{
  "n_layer": 14,
  "vocab_size": 50257,
  "norm": "layernorm",
  "init": "normal",
  "init_std_o": 0.00333,
  "lr": 0.00975
}
MLP neurons of a small language model. Each row is named by its layer, matrix (up: input weights) and neuron, and shows model dimensions 16-143. Each number is 500 + 40 x the weight over its row's rms, rounded and kept within 0 to 999. Numbers have three digits each.
After each neuron's rows, "fires on" lists the tokens most often at its 100 highest values on Wikipedia text that the model never trained on; "fires after" lists the tokens most often just before its 100 highest values on Wikipedia text that the model never trained on.

L8.up2555:484510518535572473436502588442445507470527502428516530530468504449494514533527483506471505441487475522510568500547540477529588445523466496530499469457432584434509548576508594488586569462424516502508536487485467524477505556503536492527501398552517543458482506520361462465543528516562549383494521513499458481499520487477468519539516495490477473517521543588455493563497474491447483511466
fires on: "| ", "200", "flat"
fires after: "\n\n", "\n", ". ", "-", "In", "–"

L8.up2022:495501531482540514561428585483590523506506472564486471468442548531506411500482528484507480505560496479524521507492491459464548503491502539532506493401471503444442594485503501378570450452491497500469443513463503514538549507481552489492472468478472503484491424531516444489503494464595548495546434544496561523468522479482486470591542585483508496504482495512501467511492525410526513496521
fires on: "\n\n", "$"
fires after: "."

L8.up3926:530544478512502491523458516513489436539490589515479443505446520506489498580552474456476537453503503528514467475426531532489458482483529454566497555559471547545517475566512475488505452481558542591456420437596511484474490532473506443480583482487487522557408483471533518548523557501506567462474542480466468496541523616459579451538493575467552499588515521488530478499500460506514478494471
fires on: "\n\n", "| ", "akh"
fires after: "|", " ", "Uttar", "."

L8.up1676:521458451485466452476453445517449518547461481440446498549513516549524481496478429514475532522468516554485551521470474455433563497465452521409590464485463567476407513572503535505517502478531454543564449467541476485481499584515526469459507534529572474498543525492474516554499559441506532539494434520470545503497472469549457535510541430509425489561531487525590544548487456442500528488509
fires on: "0 ", "-", "and ", " ", "1 ", "0"
fires after: "| ", ".", "self", "(", "InCh"

L8.up3624:501544525456489610463626572451508507478471513454494462525516443462490525447458557501477439559454508490473560485477455503544524489519505517504510586541532569511542495477432542501447438493469423548485451458517477479505550548497518489520442550508491523514508505540575490526484447381418542444509496531516487487492456467427479463469542440461463426541440469509506565512499504434604532485431
fires on: "\n", "ut"
fires after: "|"

L8.up3314:537477512524480527493485440527513543549510494495491480513526471547579523474521481490546485447528482473527484469518542493482581571515546411501544491473453507446460555494500441516530484473470418505589486494535515510525479490438493464529548590512515570475517461485446519493489548485507460512503504424391495493523442513470523532470445514543410517592518516509448553522521546490505418471489
fires on: " "
fires after: "| "

L8.up237:477547503509593499400486459520438527475510506471495477563425563518447523576475490532523477495477473520501581516503541494520485518510592547522465533570461519473544458491458480517553445481521517509480553503466461507473503482522514533528487482502538529472520548530487476471492542535493443500496523471430504520515514481523471498509495480495510555513567498422438552567526574467459433553455
fires on: "201", "| ", "202", "2 ", "engineering", "197"
fires after: ", ", "hold ", "January ", "| ", "October ", "in "

L8.up967:507513500489526485518516495466498558468510547465531497528466418469477465509537543468506501565497484500504488455528503519444510437488557498526531437429512496507493516487540553482474469528487557493553442501475509483501548466506512486456566466471472444530501529463598459472469473513493449567558457467525500532462537565565486508583560470542533508564456500453438478519529461529506482488490
fires on: "\n", "of ", "("
fires after: "|", "one ", "part ", "6 "

L8.up1950:458518475515560551547466532486503478521537499439519543486566444530411552454496444513456475482514495497576451535525559451542540485469487520531515474479462462462443524451543482477554582514533423533531549505499501578559493451410510471469574486515463536432490484464580453421559493521473498518522593524407485474474490429508422517520454511530465453471505536547498468437488447587530479514498
fires on: "| ", "of ", ": "
fires after: "\n", ". ", " ", "\n\n", "- ", "Party "

L8.up2142:500485493449601447418470505568511578546539505409568511582500444571511503472611510512493520547486507620583518469493470441432568478579457502463485502516449543551429538502482549496436463513528562489528512501470470549508551471552440537541439426469446479491524519563460524484544520486511473538473534538508569498495509528567496475488489438540394492512560481506530432505458466450545471471481
fires on: "the ", "a ", "its "
fires after: "on ", "along "

L8.up2342:479476485436531479549454492447502512488472518548522492530540492488526469506520524503431594558560509537530501510546547497498425474516564579521524482475528487541493415454460533484548481469457500531484495583485541501500570539540519542509583502373519520453517468554484531508476524526465510458513514538480522509500539491523444503525481581549504478544485464498455501482493551485503441546475
fires on: "\n", "\n\n"
fires after: "|", "."

L8.up2897:377496488489463508442560492465423542482519516493536543540438566498519499480490517458492535459565545512464494414557455502455550488546522510496457486515486496547459534564418497505484513537576499515529476516451522569495440504446452457414516478555481556539513502509469548529502531511481510529434516502507510486523415500508470506504530506486457545477542549486528455513484489464617565497504
fires on: "Good", "–", "and ", "long ", "-"
fires after: "- ", ".", "0"

L8.up3144:439432508535489553466406458450472500487484451476573491515499488533488525498486451520480429576523535543483561559527495482532588519499530465431473496571493530441530541498453550442570523502593539553451522492464489489470435481534498581473505505503449526515501516581555536479486513511502452507533521461482501499522510516432512495499483487455498506460475474480446482519477504493487420515485
fires on: "| ", "; ", "."
fires after: "0 ", "7", "20", "7 "

L8.up2744:480499411505507518459503500477505509554481490511513514487455486424484531483497510534498430441459492499495536525503491546473511500570516534490487447504510548491531553590540504529429491554575514526549535537529500490532508454444502496504486494468498462530500500546486478545454507578445559507484520430525471455434422535465541516472429495580467440556487480535508432495524531483482532486564
fires on: "s", "0", "–", "-", "0 "
fires after: "0", "201", "199", "3", "193", "198"

L8.up144:528531530466538538454596544547464535486527529442549452544533424560490498498531570499610544408494469501523557493602495509465473522576536476498594531416494508497470480502515480515488476446508524470502489500536376506527536487508493432537478563504568543552483517568547461477503497486487469528483512524483472467523434493544488471504479563569512489562509418518556491481480480510417425485566
fires on: " ", "0 ", "was ", "(", "in "
fires after: "| ", "Baronet "

L8.up2038:487501412508454551477411532548487550465500554479505478497537574545496462551510476450501516440536480479468476519480508455471498482472507585548487443529505525564495430513564530549476493388551493453441509539569579423516487412440508539443471504511514517518505476518562488489505479561408477519430564550508460530527549512562527547503490508508537544455469520500494516489398472570493529485499
fires on: "| ", "; ", "|"
fires after: "0 ", "; ", "0", "1 ", "| "

L8.up497:564505557444509444526529499468501541495485528422558524495515588576483454467512525515474495548502495466488481489503509488504453472570475559486523388492530496513537590468491471462518424488468463466515547447371570508461423502449541562494498526458537554492565468527550486428550598559496530467543523543496514520535533547507493535491547523496556486515565524497534507463471539461529489472445
fires on: "| ", "|", "2", "+", " "
fires after: "| ", " ", "0 "

L8.up3630:474525486501455541480580519488489567569520384467507491446499516508539475499485445522550503535448492543481528407526585543574547474531549536516550436451571501536424520526467475492489508509531580474536487511537444507512537494576463535431520410503451453498544513522509521524556496494533568458479466543540612446480494511517463483464501547523519518531480488511520455477449472515433538467449
fires on: "(", "th", ")", "2"
fires after: "/ ", "(", "2", "| "

L8.up3621:493474488542397497452447472609409508447539538491542474550459525574467512538486557535422490501503510494528508508495559517464505458437499540489520499462471515510489454389412501520437444529541506503457502480476483512524546552478556482493456542562535439484472539522474521534485481424435497477500479497508464507466566440468531480492487442556507524490516530549566461475549473461502497512520
fires on: "1", "2", "; ", "0", "4"
fires after: "| ", "(", "−"

L8.up428:496494473595499552482598559530495465456479393520565567584488470538519482491489433397578497475496510493530495530447514555396503547526536488520462500507467484451483561452500558479457514470488499515523452583453517480578573577518582535542448539530464483570506476488461526481469528492540476519461436470496479440496455516425494516493499506541464580440612485542375439493510537489531472561498
fires on: "9", "4", "5", "6", "7", "8"
fires after: "201", "199", "197", "196", "200", "202"

L8.up3365:493487478513461478468540558513505501470505510542476485501459585507516472457546546563509450459508462479486488479455443577475553463482469508473560538552537457550471523495492496566487530491549467489424492567485510505590506454520545487512495432459509507519493526475475421584484537548470543493480495468440514488492536479495477593433443542527533476445523549546488480557541469502484542524515
fires on: "-", ", ", "\n  ", "Sir ", "and "
fires after: "Al", "al", "5", "- ", "'", "Johnson"

L8.up586:519447553505537467527500544501506544478525564431440521469496538501500536499472487521508571590472439508504485507492491521465480534519502521585496509538542510513501541528494499408540390496473506501483505455440455493540508551514508555537540500500541461483504586533476545507528437562473602496527526493475502503589467513494559512451465417454522449484517469515538515510492486454518547421534
fires on: "|", "affirmed ", "C"
fires after: "| ", " ", "0 "

L8.up2636:551516558532495465550479576458439495511421443548515557432508471568570526515521506519487487440478535552470548489542571558560491527534467486575528504539425515471533462523524473486521581505432471548509488452531531508517557575447530467479476552519476410515527465520445520476569510468556502550500507596406437509529463543426554522457470458509502573518428481518476537440491463440482454512561
fires on: "the ", "a ", "that ", "its ", "which "
fires after: "in ", "of ", "to "

L8.up2601:491559496476492444495452530476499491483361401427412529510505530527576504515511458563500526479532538540518523526431523581522532480451477580556504527545508485435555461454537470573436450500524526426497479506531496545539558425508516467459471431482506450496515501463528520472501518543579460466535467463525533517444527421559448484508548479570473540500425583530526529455525507488491520504567
fires on: "0 ", "1 ", "–", "|", "-", "3 "
fires after: "| ", "1", "(", ", ", "1 ", "2"

L8.up1843:448511509557475540593580514510555576562507458500543562544458446466519522526505473517497466482406608593485472484531486415526538513531432512490470467548491481420487526570494476446479524674459531484529514572518438526486497522556554517524565528498536513516517480499522446417486556569535454487508549589488456503577491560501469518501483507486463558439533563507450474533559448559531480503476
fires on: "| ", "–", "1 ", "r", ". "
fires after: "0 ", "0", "Ah", "G", "K", "| "

L8.up3277:514513573440456476468474521528581529513478486481518439539555478502471546523417516560580467526496476503470554525523514493515499508532549510430538486459535534539571450428436501499462568493548476501533483561567480463498562493466506477517480464478515518523435515450511521482520479539539466541503527503566457519503551535487547495511514483510436439494450469538485512478469414525539520520505
fires on: "\n", "F", " ", "| "
fires after: "|", "| ", "(°", ".", "% "

L8.up2313:488483476508476420478530477548464490472480432469499540521462488541513523530537474491520507552509458542517588529554576444535517464516441469449534455506479587491515440524486442521539524464500519508504545434447508499525451583553493488475463518452514503584474494557451501504507526576468514552453594524452559526503507538406496440486464529529571490519575518536475450519528554513501506509526
fires on: "| ", "; ", "Oil ", "0 ", "1 ", "2 "
fires after: "| ", "0 ", "0"

L8.up83:452507448452537515433529476522539529547552603516438506523493497512469514453455552544466537535480535554509534528551499540454541501474502508563471564545552509554478603594571461507542490493556501470490562501540484521498527541544550535461472550500513450468526439536506475511505521512480554473471537576548512483452515509465496484513503510560446530447508560505479519503507466483564546429517
fires on: "==", "===", "\n\n", "Fris", "=== ", "== "
fires after: "\n\n", "- ", "(", "|"

L8.up3234:539526480485535528428422497546578522423400418455516527510534499572491520545435454523546523532513530532481459473492519443514463516524571455547494491450528483467472479482495462482505534512413436502508486456487508504521597479492506477509431493486537512512541496537514555493438493514475560435529513546409494482514505493499493533588511562531504515475511516493480546584532485545447527505550
fires on: " ", "she ", "he ", "; ", "−", "it "
fires after: "| ", ", ", "0", "If ", "when "

L8.up3817:523434434379459506441491410535484528520522483540490438492473536436477448514498500496578417480500514459519577413529444487520476576495451526509482466494522522523464487496485582524614483536475519488564528471476488463485510531549478480453547526498497421527504472595512458509464536458462505456483500442458540537486506449511536493504511422490474500473481498522526446558426491443436512466505
fires on: "0 ", "—; ", ".", "— ", " ", "| "
fires after: "| ", "; ", "the ", "0 "

L8.up2787:458522526469538490498524548500567515444515476495515531433509503461516485518472471497466540496592545495491549476535530488531531460533497572548536546451451411481490434434501524509512486444503428478544490506545540511457475489512474482474547501507511444440548497466464471492528534477525592472554484534531565487512498484529545511532488479420487482529446528531450541490503435465486517438434
fires on: "the ", "two ", "that ", "from "
fires after: ", ", "(", "is ", "was "

L8.up3898:522531492483535467456564516484480561515458377446438503521501463573542463500466498538463555472430475522528428473479426468466452442466459532530515434458531507538507491454562491460648440463431630552529476490461461491512521533519510509456455463564592502498505502508521523462527471502511498553466479523516483582515505459447494485509478484534541475432487547494567510541524568514487429522522
fires on: "| ", "0 ", "|", "1 ", " ", "1"
fires after: "| ", "0 ", "1 ", " "

L8.up2321:469474527491573536522544548475476453480477424510557478544472371515498428450522488463535511440482486454509565506483539482466467504467507536546516496542489441486513492516486484478516469458446630516473507432495531497527546523569505425544508478427502415511498509550606496570473520494467554507503478472473455427463532525543506496540507533514481475523537528549560480542519478506510436483480
fires on: "\n"
fires after: "|", "chronology", "|---|---|---|---|---|---|", "|---|", ")"

L8.up32:470480534517470530538510498561507489412389510476496552567569518547522456476456488458489476491499466532506558528498441513541486451451546587480492528557450484439538407555517496566520502560477475541500511458459485394469511495555611467575518473536440425531460437523477536426471511458558534554510459500521494515472524452542538456524499481518516472580480443504539533578544500569505500485469
fires on: "0 ", "8 "
fires after: "| ", "."

L8.up4031:537485491472503445533517523501546497501469552505456576483455509456511468494527499480531462519525508464474543394457596564484470469479487549457524496522482422537492510531546532494463442484549488497456556501473449510462501515423520514459530474474474498506524436503486546542402518545491493482548478480508459436595438502500540486480543537501513453525532477484507542520454490450474543528493
fires on: "0", "8", "6", "4", "1", "-"
fires after: "199", "198", "201", "200", "196", "194"

L8.up1801:531541472468480425518536510502541434534428514491428492535494516547434555492464471490512433400468496494539589431533556559478565535441535544497551501525507532525459528445489510507509458514504573464442529537483502487516545505436459485510501458474538541487500500488478483447460497545505546535545530461449500476413414449431476569468463517503508405539574470555592513516447563488485568482569
fires on: "% ", " ", "1", "1 "
fires after: "| ", "; "

L8.up1159:544535473468546458437567467543476496491512515424402477435530515550422505483509533506575561502515525530517504528516492524538461480519513481468459478426519452481546472515491521493508519539466511524500490483462418534523495545508483400512502549517439477556539511496531505433433508486470521463551477490531515542497454502557447497500543478536435530518575556422508572501504486483531570489551
fires on: " ", "and ", "100", "."
fires after: "| ", "yards "

L8.up2774:569479416456489452476520514500536496523522593551538480440500446536476504506485435489488462460539523479475520536485506497551475431526510488546416463514492440484545502556572528540513525554492555463541519518474541464481494482465505535543518482444520447525555492535439478517513555508428537411575544553549479489486497459499521525465542507561463464560595603495506514535467437542505497517464
fires on: "| "
fires after: "Party ", ". ", "\n", "Year ", "\n\n", "Place "

L8.up2029:495490500436539495440518571479475505543472569349474549541480485551523490571508596519489481538505438566454503534447504494541508478448575584554561493466495605438488441521415474553451542436479520491543532587517498478518554470529472558503457479443462490491586540499479461507493537522507474400557469496445539478482609497488474482511568440570474497453440473516531554433421559476471530436455
fires on: "| ", "0 ", "2", "1"
fires after: "| ", "0 ", "; ", "1 "